python train.py --n_head=9 --n_kv_head=9 --head_dim=64 --norm_place="pre" --init_std_down=0.00531
MLP neurons of a small language model. Each row is named by its layer, matrix (up: input weights) and neuron, and shows model dimensions 0-191. Each number is 128 + 32 x the weight over its row's rms, rounded and kept within 0 to 255. Numbers have three digits each.
A block is one neuron, or neurons of one layer that tend to fire together. After each block is what it responds to, as a language model described it from the Wikipedia text at the highest values.

L5.up1062:079111126120091123149163158128130120150106102125119148143170178131127153163125139100138092182136120073201148179106139155134111114150153160149125113111117100164138118135078147135144148133171123123098143104087122065159108105131127085121108121086155111160161166111069156120062102141123165154130107142148122114051102176079131136130168139182122128104102104138112147139141113079061125080108143164120131124165108116147111124128089158139117155126126113133180102102125076240121104087116084154147110121108172095182143075117171160114139130104165156129127133147145130168158135103116142112
L5.up1692:129185104133119099143125072135095115163120067065143119120117121169100040155114136098182150182130041102112074102116155161129077113126107165144131083164109111163122114090116063157117148121165144112082182099083127081194114170153158103148109080186137136096107159140163145135118090079078200134151110133143134057109104141073114130139095116124166160091141057070069085122169084062133079115095135102099115101160109095109140163158144130146140146169126138099144077135144090178114074057124109058193110142124136123137114173135169140144129091101121115074156129130119046192088165167164133138
L5.up1926:159168099109056103150102186168161097135107166170124105092099165127142096112128161085219123120149096125111146118152168132147119114164122119149123103120111164094176149111107089107148152093144114128112133169102131067137073110111139155130119119108140081086135224131156136166078116137157114145134118134141192094084099147078167103117164077146116145117107112106052066114157094178096084067124154122111111083080111096148118120138198147152139106143136116164135160102125120168118129107138095123118107107153137112087104128137093130140202107115165108154131143153113126173151087125105108104
L5.up2281:093134173110085185120107118142121105184118175149122105103115119172076103143145173210150216137091167081120102143144096108111105117172102154110138094139168127160121038145116125136179163131139136143112129100169122122101137149065132085120122103121137160142121196167098143162124117125159146109198108127134129047144132108076130113083097159182159099118119129078118079171131118151047143142085138155154139155107113121151179131101050143158138121188053133103120112066157102164095151093103130155136163136125094142137175097095126143132125114091127170117193130114073134122069147125120144097
Responds to: Line-break tokens right after a paragraph's final sentence, a table row's closing pipe, or a list item, before the next block.

L4.up133:106169119099116130108105135116108180128116156212110141100159147130078168133149187177195112117120119147164123131105159097123094159106114134155177163219092115135151196178081098083173149120091079123097123130121104120151098088114178119090109088145078162110136105177137112104169164143108119129135127143108107121125101121120139142115164198175118146178142129121122110174163128125113091112119173123111133139142159125073139030086105123137118083134158142082122143095183082110153155101003198172075120136052087127130147134124123151157111135150146085127118086105168165159164101075124089108
L4.up269:154131107157099114137107133139122109090141145152143136110122165053119078113157106093115074134130197109156126162128082159157114179055113093225138125161112181123128127087072141096177134170110111077132106106133131121092089175183163142109126119102112141093181139125118146114067112127148072144110129186129109137128153164139120111106192125153191093055130165182147079128099103118176188103086078112094159100128135135121146069096129138102184081209085136098111092141155132097134125051137116097135133196138126143094158179122120170110161115112135144166172185213132108082166121130105134166
L4.up553:096137104090130173087121096119146186084132138133076143216127150144148000125177128138125108148140107168107065186119137147119063151171125150177145134128131185130153118076086151129139185116159097112138130124091173111110179180139182098146098051104110146160091059153086122174082116150092142139101132142082113119103104151163176119163153115146103129139118063131076129089142170130138111078150149087062206133115119130107133118097078102146137150177120143169097111136103107150144115115140106092182095059151087151093119117133121098122151108130118139126100113141171102131077143148108158142
L4.up671:112077146083145150129170164158156142140108079116147143142135126167045147116080107118175075112129158106121179091126109132109110152122105177165102097112135093125097086141117097102131145110132192113102165115157116156122065123130188104133077085110157175114136086168168158093053103173166148159115081170191086103119127110098152156121158120074074125181141125220144142128136100099114081111101131145152100156100108083122155160135113148142121119183148120149113030154110118183102085134099172074077076131169191168084154204152104175102117159134108162126122096108159148125104081146134141091
L4.up951:087186127128129129086161083144131184149180128112161086143051101123089117108129096155151155159133155175095089101098159114142163139120058121163110195104182088117122077136104131077087146112162076108105170171133131112153118097134132169162150121180163171134101082154132147146129059120177143140126082145156118122176089110066105129147165129126147144112140111161179028121149149173130098151125126155088171114152150122190113112139092125161131112139144115138069107138162133152102093185117072144114190134083139149132119195132095165102156101116129114124080094113179155122103161054101153085
L4.up1186:110109102157116141143119159122088128105043136174149133173092126103154106193105181103163082139155148095141137158096165145146089115098085112158167143169138096124159135143119098100109139154141097154174127112173098146121092137137085116111103109191141059058148044114156151127111041104138143146120123195138129127104111144114059156133114176076123142176122070108231117167169094135065144060123113133134113142128154155104061114094103090137128120172160133118103170113125149155120125080129138130167108126091213134163229177123141138126167127095173132098118117100125066114141123170127164142
L4.up1634:097139116128163204105170144085091140075083133146184090107153124142143111133130124140140118113104154084082085096130121157132116105193153136155134085190110112115158102117171149142178109082091043094111096105137097124137177149157108080077153119074131077064108158068104159143105149179094127104155141119075135182140091183121127104160155091125100084124058086174128152115133088065136142086080190181120122125075114101140063109145130117125155147098105192145130127168137120116116103146113150086129112144153162112078107114140123128110165135107144144082102085134183123124126138140097126105
L4.up2147:111114135188150079134175156079103186054112124151123107123167146154109142120119187093185080167117191127169114163098112103119112113198139096117131095190142172111153134132130156121132145134110145157173163135073139120115106155147162128116151091101122125186093071156180119148087170108108149163040156072119127083163133146142134139160142091175099117092126158091091103098141070122088156096106121169133133179146095160157110133088093145116081163144141134167099156166147103126092104083104120112146086098058131180102183112109159146124199133156158129169124157123104133114129112165098172121
Responds to: The word right after a sentence- or clause-opening "the" that starts a subject, as in "The' merger'" and "the' area'", or "the" itself after "that" or a comma.

L6.up1910:126116162145161163158150162130094081099168191146126196140194142119107120097129125141180151159143086124108149107110090122116163166115114131138077111111108092105117125139133131132195132104099137156113069110174105193108145134152132176158120102141075153150096148140142111155168153104129099112056160078136101065116162100135137122188108116063149153133158099110117097071126161168092134099153118142143077184146092100141158163132170088122113120089179138124121153147080178105180160121112118144111157103147148139136066115094110138166173137128119156073108157149088225185041136089154135105
L6.up1928:121131091162110148112159155092140185097111183153081131120136172122163161143142102126160109173136145167070209135089124115159127113073086138113111122088128141145097139131145163115095090177103107120131139166111082149107174152058146194106132140120087094184097100162133177147223146100127112194129172092180103123052140144117124134132155189098144136142134112089137153120133183139156110176123139148166120132122104130066068150184114159087143140089138091105097131190100124147148121084134126112155076088181178141148075129126177138141093077061140119107119155145132142119080127043167091159
Responds to: Word-piece fragments inside proper names, codes and numbers, often in tables, lists and infoboxes, such as Hähn-lein, Brad-ford, Sor-ensen.

L5.up1405:144183130068100145131122091094115139156122119125132128133109100160097083130119154131220155096150130087142152142085131173110118121158133123125099056158128093118175076181133125150097080127182180127137116066098095156177065135130104115127080134107117096070112117175169091175133115134125118106128149171109158119117108145056164125089075127116147165092121070117072110133108086133113126150158148063133142118188123106151120152180122198140126115164105115138112089115131046099120118040061165143144160150157223104041139161120156138182143160121161118097125081111157128195096136107127148153
L5.up1467:114113151085150160092154158177162179145095065125120073139137162111144106146113219180127108143068140069182127121171095143096127098092149117143124077133126112104133133140182094177155163191124104138133118136135121082182158189152173130103134126153106137124107130119094117143103081052129172084106083132101116087120160179117122134173138149123108124082162082112071148159142107126165107067126109093123106144171137140138041158160113147121098084195075084113141137123143161180091175103131124130154070131139102132095103088139177176146125155137146186131169094116137118099167109145160086123
L5.up2051:110164219157105085115158150163151098153104130158062098164184167145139119093098143139117102141101112087160099178143149058134144094078126170125150093158113124125155106146143119115129055151174117128137077086113064156122114149095183078125132119132127095092118113150140100098074146153170103099147103178081121103176080153063137141137134176155152136091137084175172088134101096145150136118144130063080118112067096087105051135153160150080059124152168136168139073069073114159100094162173138143130166143081180109102143113117148125153200146139171137169199128134133162113072101201106133110
L5.up2117:168154143110172143159148112125095091160122143125145107108128147144101074172071099140169136133116130103149115134155160106140172135131131132105128143201121111133113093125199095160159147090119131082130115129115166078201068193124139152133087145100158118065110074101153067108111158148131183127133117135107131136178162119168136168125119133144129088127088093123114149086166059103091136098101179096126136149149151131044144105150131144181119040187052117157133127148088095143083091062114108121142169158142113127146054167159127111174138157090183231103159118149076112129045140146126140144
Responds to: Line-break tokens right after a complete sentence, table row, or list item, such as after "to New York reporters." or "| 3 episodes |", often before a new paragraph or heading.

L4.up596:119142127148156108127132179146166155111131148142114096128106133151113149164062114192111137086131166159141137151080144130128143135100130074131117144077112111083132101167205132129063131134111112135077145082108098166149141162105195150110126172108168163089093083114149168117131177150123129147077181132143140139111110155129088087072137107091108107155132094101101134126126094175147144148133090174159122152103101142130115132131101086117119140110109190149103174166161143131137106095127142124163096103139120161095128191078135092072114103126164083147077124123095119112114096037163092168
L4.up712:179117164130128154143122141120153139135097179145122110133137082137134213152157125172203067129144117148085120121130118095176136122125138140101074176149157134092147101202185081175136104128092102089121093167035112195112092140086165103125141122120094121141116088111170209133120082125176183130091172098121065111095133097168097110165166184140067174070178155095078148114065115155183176110109185138186135154162055055144161126114106116141108102113171097149134157181103122121152128088156112112142096121123117139114100126108169126159102154134122103068120122115096115142154116102138088124
L4.up772:180125096155140135124131141138093121119138147146091162122087112122126074139124148112135150133140173140143139146158149140059112125154099136193145109140127158112092104131136177124144157142112218170107138114103124123134066160104112136132090079132116107136141170129116113095136083148121156105119151118156108192115157161139075090088136138154114111104090049134174091160127120132117093123111139118098104092170130126129079173148106161117107144172104153188117139105111140126157117110113101107178102132171115152114131231161129165131064150137072142089162111098116136170074113149100176115
L4.up1217:158131160128121172129152130143153047135166117083141127091131095102207094107178095087103172123115113150171127164137127110126054063116161105134133124061131085119098147071130150178162141114202167094093087152150113026111130161118119118116151142070092181096168126176121136159122135170153125105127092179099115205095135097148139124102108081116112180091092176182132038145138079150167122154168134161076137104158146162136139149174117158128175121115132124131147141127087152204106083150145138082049153121107164178119129146119103076147134175182069088083105158109102154159141104156130112100
L4.up1565:105128114076159185129100133154098134098109131169073133101098110127136144169119147119093130137144105114082121109161091170102121119148106159121097128106084175136160098132151069105212152087114178060119138086149118155157096157142129128114165129077124174160147140167103204094128089143134146128086129135118130126134140126149178167183107117149147132112155059122137154167113134110144112191192144094117074109135129110179084116123097119128173181090179127090128121129087151135142135140139113144114142126183148157131102153205117177140056141117168122122118081130120150076128094224137110087
L4.up1567:122144118078134149054102138161122149107138170074095145095134067077130165141180108151108138170174177155115150121075133154166092156071176086078166167114084120156076150140171126163039126165137075107104104157105054138092141146125148132134103133124130113149093065086162097120178094162142108178128229144193123137145128141186150080106137130147181109112193111135100089116112134125146162123095038179161149160163139152113187113140139126152160108112119099127077157134149130187102142089079162145111106165174090152084138136164163122127142164101142159150069152171032182183113126164181109097
L4.up1644:162151087121112156123133124082103211110140085066127107093115118103111113151186156136065138105112119152164110138147150073074085162121089097128141101097076148146095143137123157085173135092147127100065154154074117200142084149165159133129064142082148187097089079135110141094118113145113062132121096135117172130114146070130172131120114109108126130146142121118145098120128128175147097118130134142139141116144157146059151141119123137111149199116103170158158098155050175184072148138128078132143132180099104150178073111154132098152098133154097064097154184121098119157117116166135156180
L4.up2221:136113103135135130090077121139126092118117180119116122102158103169133211091130105081093108150161117096101156128103142097099132113076120113146106111105159145146130056096117090124097121121162074139133132074113162178086140133094146136149130096116136147097096069126165102123160059093135098129120094072130145145189154079114135105117179185159135161126171116090119150099115205112213102081165115102121073160145132097170129167122093113171139137146142183126158115167115120124092145138164070110214135104154082174124138134108085179122254097125141125138122148173078146156107107149110173109
Responds to: Inner or final word-pieces of foreign or rare proper names and multiword titles, such as Houphou-ë-t, Palloli-tto, Instituto de.

L5.up743:171104129139183082221094137151180120096070175144140152114179130107145186160085135156121095056168141082089176109109171116160155159117146148117134189130124124116186108140126143128138136085160115096076175065133079166136124138079162170116102136135140104171151060148152129134157191159155203084147079137094075159096071122158118065067147183123095141118131101144129141108101127083147136051174158130137054151131148152178120150167121131160108146156165145111111167171111148124178133150141101131180098087221109155128123158128109170099107132142094120121070176142090143155056147090142146155
L5.up1071:085125180120177158185094181109122118112112167139163130120199130099171142115103133182137083124170105085135161170098154176159121169133135128113150103128188135132178123174105107177177111159142033142137108141103169177133179138067150146165141175086061089159146075100143167151133065060065120084155133080096143109171148151093167134185135158111121124165159066171085152089158117157181094146189106122125093118099153114193140172164103089144111164099126103111103140173142165128153133132180128159150081110142168120131111109110117152096109122109136153181085175156074085199117133086134200177
L5.up1351:156095173142137149105150149098157147120117155126154141158156158115113177129166126187162115172173091157143153088106141180111136124084155115084129090113127083121139105169118157136135103121159118097107128133145158133080087127129157084122089163075119129092067151094163146150124119117111150167083166120165110110135122084145164140139149209109157142155115089199096112142164098163128136126124112121129145179107071105174102150194057150093131160160117079097171165133106128156166143108121130155170143124192152170176115105182152108166182132107135165159111111181108098189104106018085127156
L5.up1619:141096146085172166115108150108206102129166125144122151057099118106121189107161125117099114141153123073137185136134136093097150168083102156126151122072100085142155110139127082135149149090098070144071151117104130177179153109119125121101110117117134100134107125132139164081163141110138141108125111058152078088127154102139212093100126110108115094166130072133098185095118169122105133099153120092111091164098187106164116117131097138172149130127182072118095167124114193126133145084122103137121160127166168159149100096159117156062108103130105181151049144121028111118114132046111125178
Responds to: First token of cells, headers and list items in wiki tables and lists, such as W;/L;/D; results, MF, Destinations, plus scattered word-initial fragments in prose.

L5.up464:110143117135107122095228113136163165122104081116052155113156169125174057125114085147152102143120133181126099155145073112095135120206109147118114147138159104135081149146097145152122040130150136127162141137113124078069110160153135070151141098132041111112102114101132131100117090105198138129114052137169131108106130097097110149140108107083095109187074105113091123115112145070174093104132120140089146120145129125126070185073082142088162084083161095187112095107120083136094204107110144135171126113119167217158171124137077117143099159127154148195132076116166145152136134144093119112
L5.up982:155125125151142125136126083156175187146125092133136125161144164129112168101101102151104168167144146083113145155099140122102119136142120119147146131123134105029074128127127123142146109142144093089146122139155131148132109103108130113105141120135117161110175145162141107169110169143136172143124149141124147090166134097116157146087125084052145076132044106119147099114190136099122100125094089138153139132122121133127060153154075182128143090167080124170081057105102133119108140079137112155164123107185149135094150137118133141147165170145182140165120092064152128137133143116150170165
L5.up1904:180150137131124079138121103054121151103151130107111117105204170141157151140155119157127155089114095095129107088078131182082099118173105149116165111214146170101129135112184134183092139142121129139174108183128098137116107165101165134134136141110086076138182086131157140210105039097147153084113092141156128127071123119119115134155137129126148109117117120106163175186112082137116166111133087091182105190116088073165069145153104109145109131118090130154122136143060097107129132145144127120115113126161088148081159111126171116130143149137095116119118146070081128176119140151102201154
L5.up1983:094084121083174081084168098112189119141126110116113106146122171109144116120129128099124160140162083106102123120140144100095087115120106060102127093152114159081215166122098149145113156099119144138137153129112121087070141149101139095118144129138127158104089090115158130150094134111109109109189122115121121149079181147127081168158154087131156186119112119098155093135128134137153152147122113143158113129097191123173091124157087099138194089168180179133079137121150106119141155127087065149153124098048170158194102126136173152128135155127190128101149118164073117131131144179166169105
Responds to: First word of a noun phrase right after the, such as the first, the following, the top, the run, the position, sometimes a table cell.

L6.up585:112145096080104150106140110097089076151080083106122164170150156108132120145091141157160072155111130132165130136132092096108157051079104110111187113119114060140124134166116195143155123145153162121140098170162148097147056121139147138195071122122118077119134115100111097151107200158106163114157087113118073103201064175056118112126119065155116118134095131151134078144131115148115120097129094074084123160191045195168150133150143149162049099136092125076095035140152097162052131066118144162182158174168107121140122127122120096125173134114161170106171129137194145106104129129116113107
L6.up944:147106127085143104136109129135191093155114153167130167120145134157105137103126129184136110156175097189154097109135152155154120092163131115123130157099081083128168071171079136129131144142132086120171143103176120117171086086176144135140100109178121136179135104133128124163094070138104138146141126111101144138112100088114212069136143141154088157116136122117069128095123067116167115078133180133068217095092089087130081142165065153095073151148103101154134137165061115182128078084076100076143077138099098078089094079167137156171097150096137162145093138152118133173096136139119175098
Responds to: Line-break tokens that close a paragraph after a final period (e.g. "reporters.", "Spain and Greece".), or close a table row after "|".

L4.up83:136156130094091135056120132101152068187096179134130103141117134092137059160095149147177116145056119090109111136143083100099115113153102127128141058130079108093156123156102078123119146130143099114142115120118173099148109159116166131072117116171133145101111133138136127178082103077129177170133106095151143081115122164079129102135120095116122133101075116103169105121189107127101067076124145109076089123124119183118187134123099131149110105199107085155139143113117085194106074088147086110111123138163176109166118148172116158153146118111101133115130088167136131138029137150141213152
L4.up1884:118109153101162128090136149134184109147102168147132135062158150149142135118174197098161185093101167106119150143076133112092106133152089076124145038134114148097108086170117146197138126140152145162195111106104099094165141121118137115112121104157128144133116105094176111137097094137085167089125091154136116110133115171119154113142158145073126064131122113169136095138188089076153114077117171089132204125135066189100125086117083145145077124124143121148123108125161075197137041064107158162132130182135160135141139079150109132115212122128180163073108132146155125144103151118123176131
L4.up1890:094169156092086127119118125195187103156074114144171121118143149156114098139151150152177125163082096073122100129127144195135137091114133167142162024132084106153203077151095078185152117095181142128117122097109160096183098160116145124141138132146131112046110130149193192137041135152115169138139107150159127084122081184079168138109118137133152115117114161124137114137170095122141075107090139109081149131175096150175151160164129158138137141139091151147142114077137105165135102077125087133182143130122141136146151131134125120143170153089218118147143105147125094204067069097110169138
L4.up1921:121142132102159200126091169154121047090152115159110148141137109102099148136141126123120140127122160094129147123127132147097160160159175094122132125077158162095118040098078134081148072143193128157126138135108180147125127167129152136113086097159136086097153142126103118171046119148157163125106127075118101153134136100082165096125112112172136100102131106084109119062149100074092044093129117134161143128142112093049111141081108173165164161151113096138083126098094141158126140118124095091109054168116095081191131138133115122178094108065071132133181104151140087200113171119055189153
L4.up1923:125155108078126172146136145129139136124149119138091123092067099130108055157103151130125068134097091093149146149145138130145147080136102105168127065126148185089112099120116104106129164105151184154111135109108142078154137132141168117160188170158073185116122093148161156129102137122145201094159098070136132141156142143076135055130106131165190185111116150054095064146146071093120083146135178133103173168117119198159132125147092092146156156180087158142171096133101134175158133103126058072129097192099146111143112129184145151175179213103153151096164091134107152152113082167163114163
L4.up2086:118137139125129071156073105140146102137101158140170093119201123175106099081121141115203154170093098083135129102153088154062058058160083135105211112120105094132162088090083123174140126158139132087131141122110154109147116152107158089109191167163125131098127092130122157145123084082069139166199159144137109121169093147091138141173130116105137106146065088116128087099174094156117108091094159096132147110131123144144153190095151135118101140175091179155158100101120109135112033088101177130152163151127138131099131123154140145156143136072153129106140119208121151169091131128084147122
L4.up2117:111178147127130100167184113172163136142179089147182086135180173137102158160078180118118118175132103129071113098164091184130124155150087093115169061141082120147124128117082135086132121114173120148121081131122146109113099157146124093087122101113159111119124104127142154138126114120084153124131103158138106161170128116131151140113127093155115153141054097145140130146168087114149101111103153121183147108181064154152110115096124171136158090164123155141136108100110099143223115138079115139157139088097127114109188102143186143158153173119173163119122124098165140157131119145095099071
L4.up2276:122115115168155096112161143187113091167134128160137095165142147156174037127143144147184098180130100076062074128158110146054095112172144147143159045130121139121083133095152100164113188154184068129112115139143163156120116086089184114079131121127118102125165176149144162132031110134175164070122108123158082143133099167162119108140160129112191079166145127055151104098193097107162084099102115110092102099147137158132111133074131130125113125116111107127122195109072135168101096143104091120114131208115148073123121141081121114073146174055150124180114159133118138190113128133088177155
Responds to: Fires on line-break tokens that close a line, usually after a sentence-ending period, a table row's final pipe, or a list item.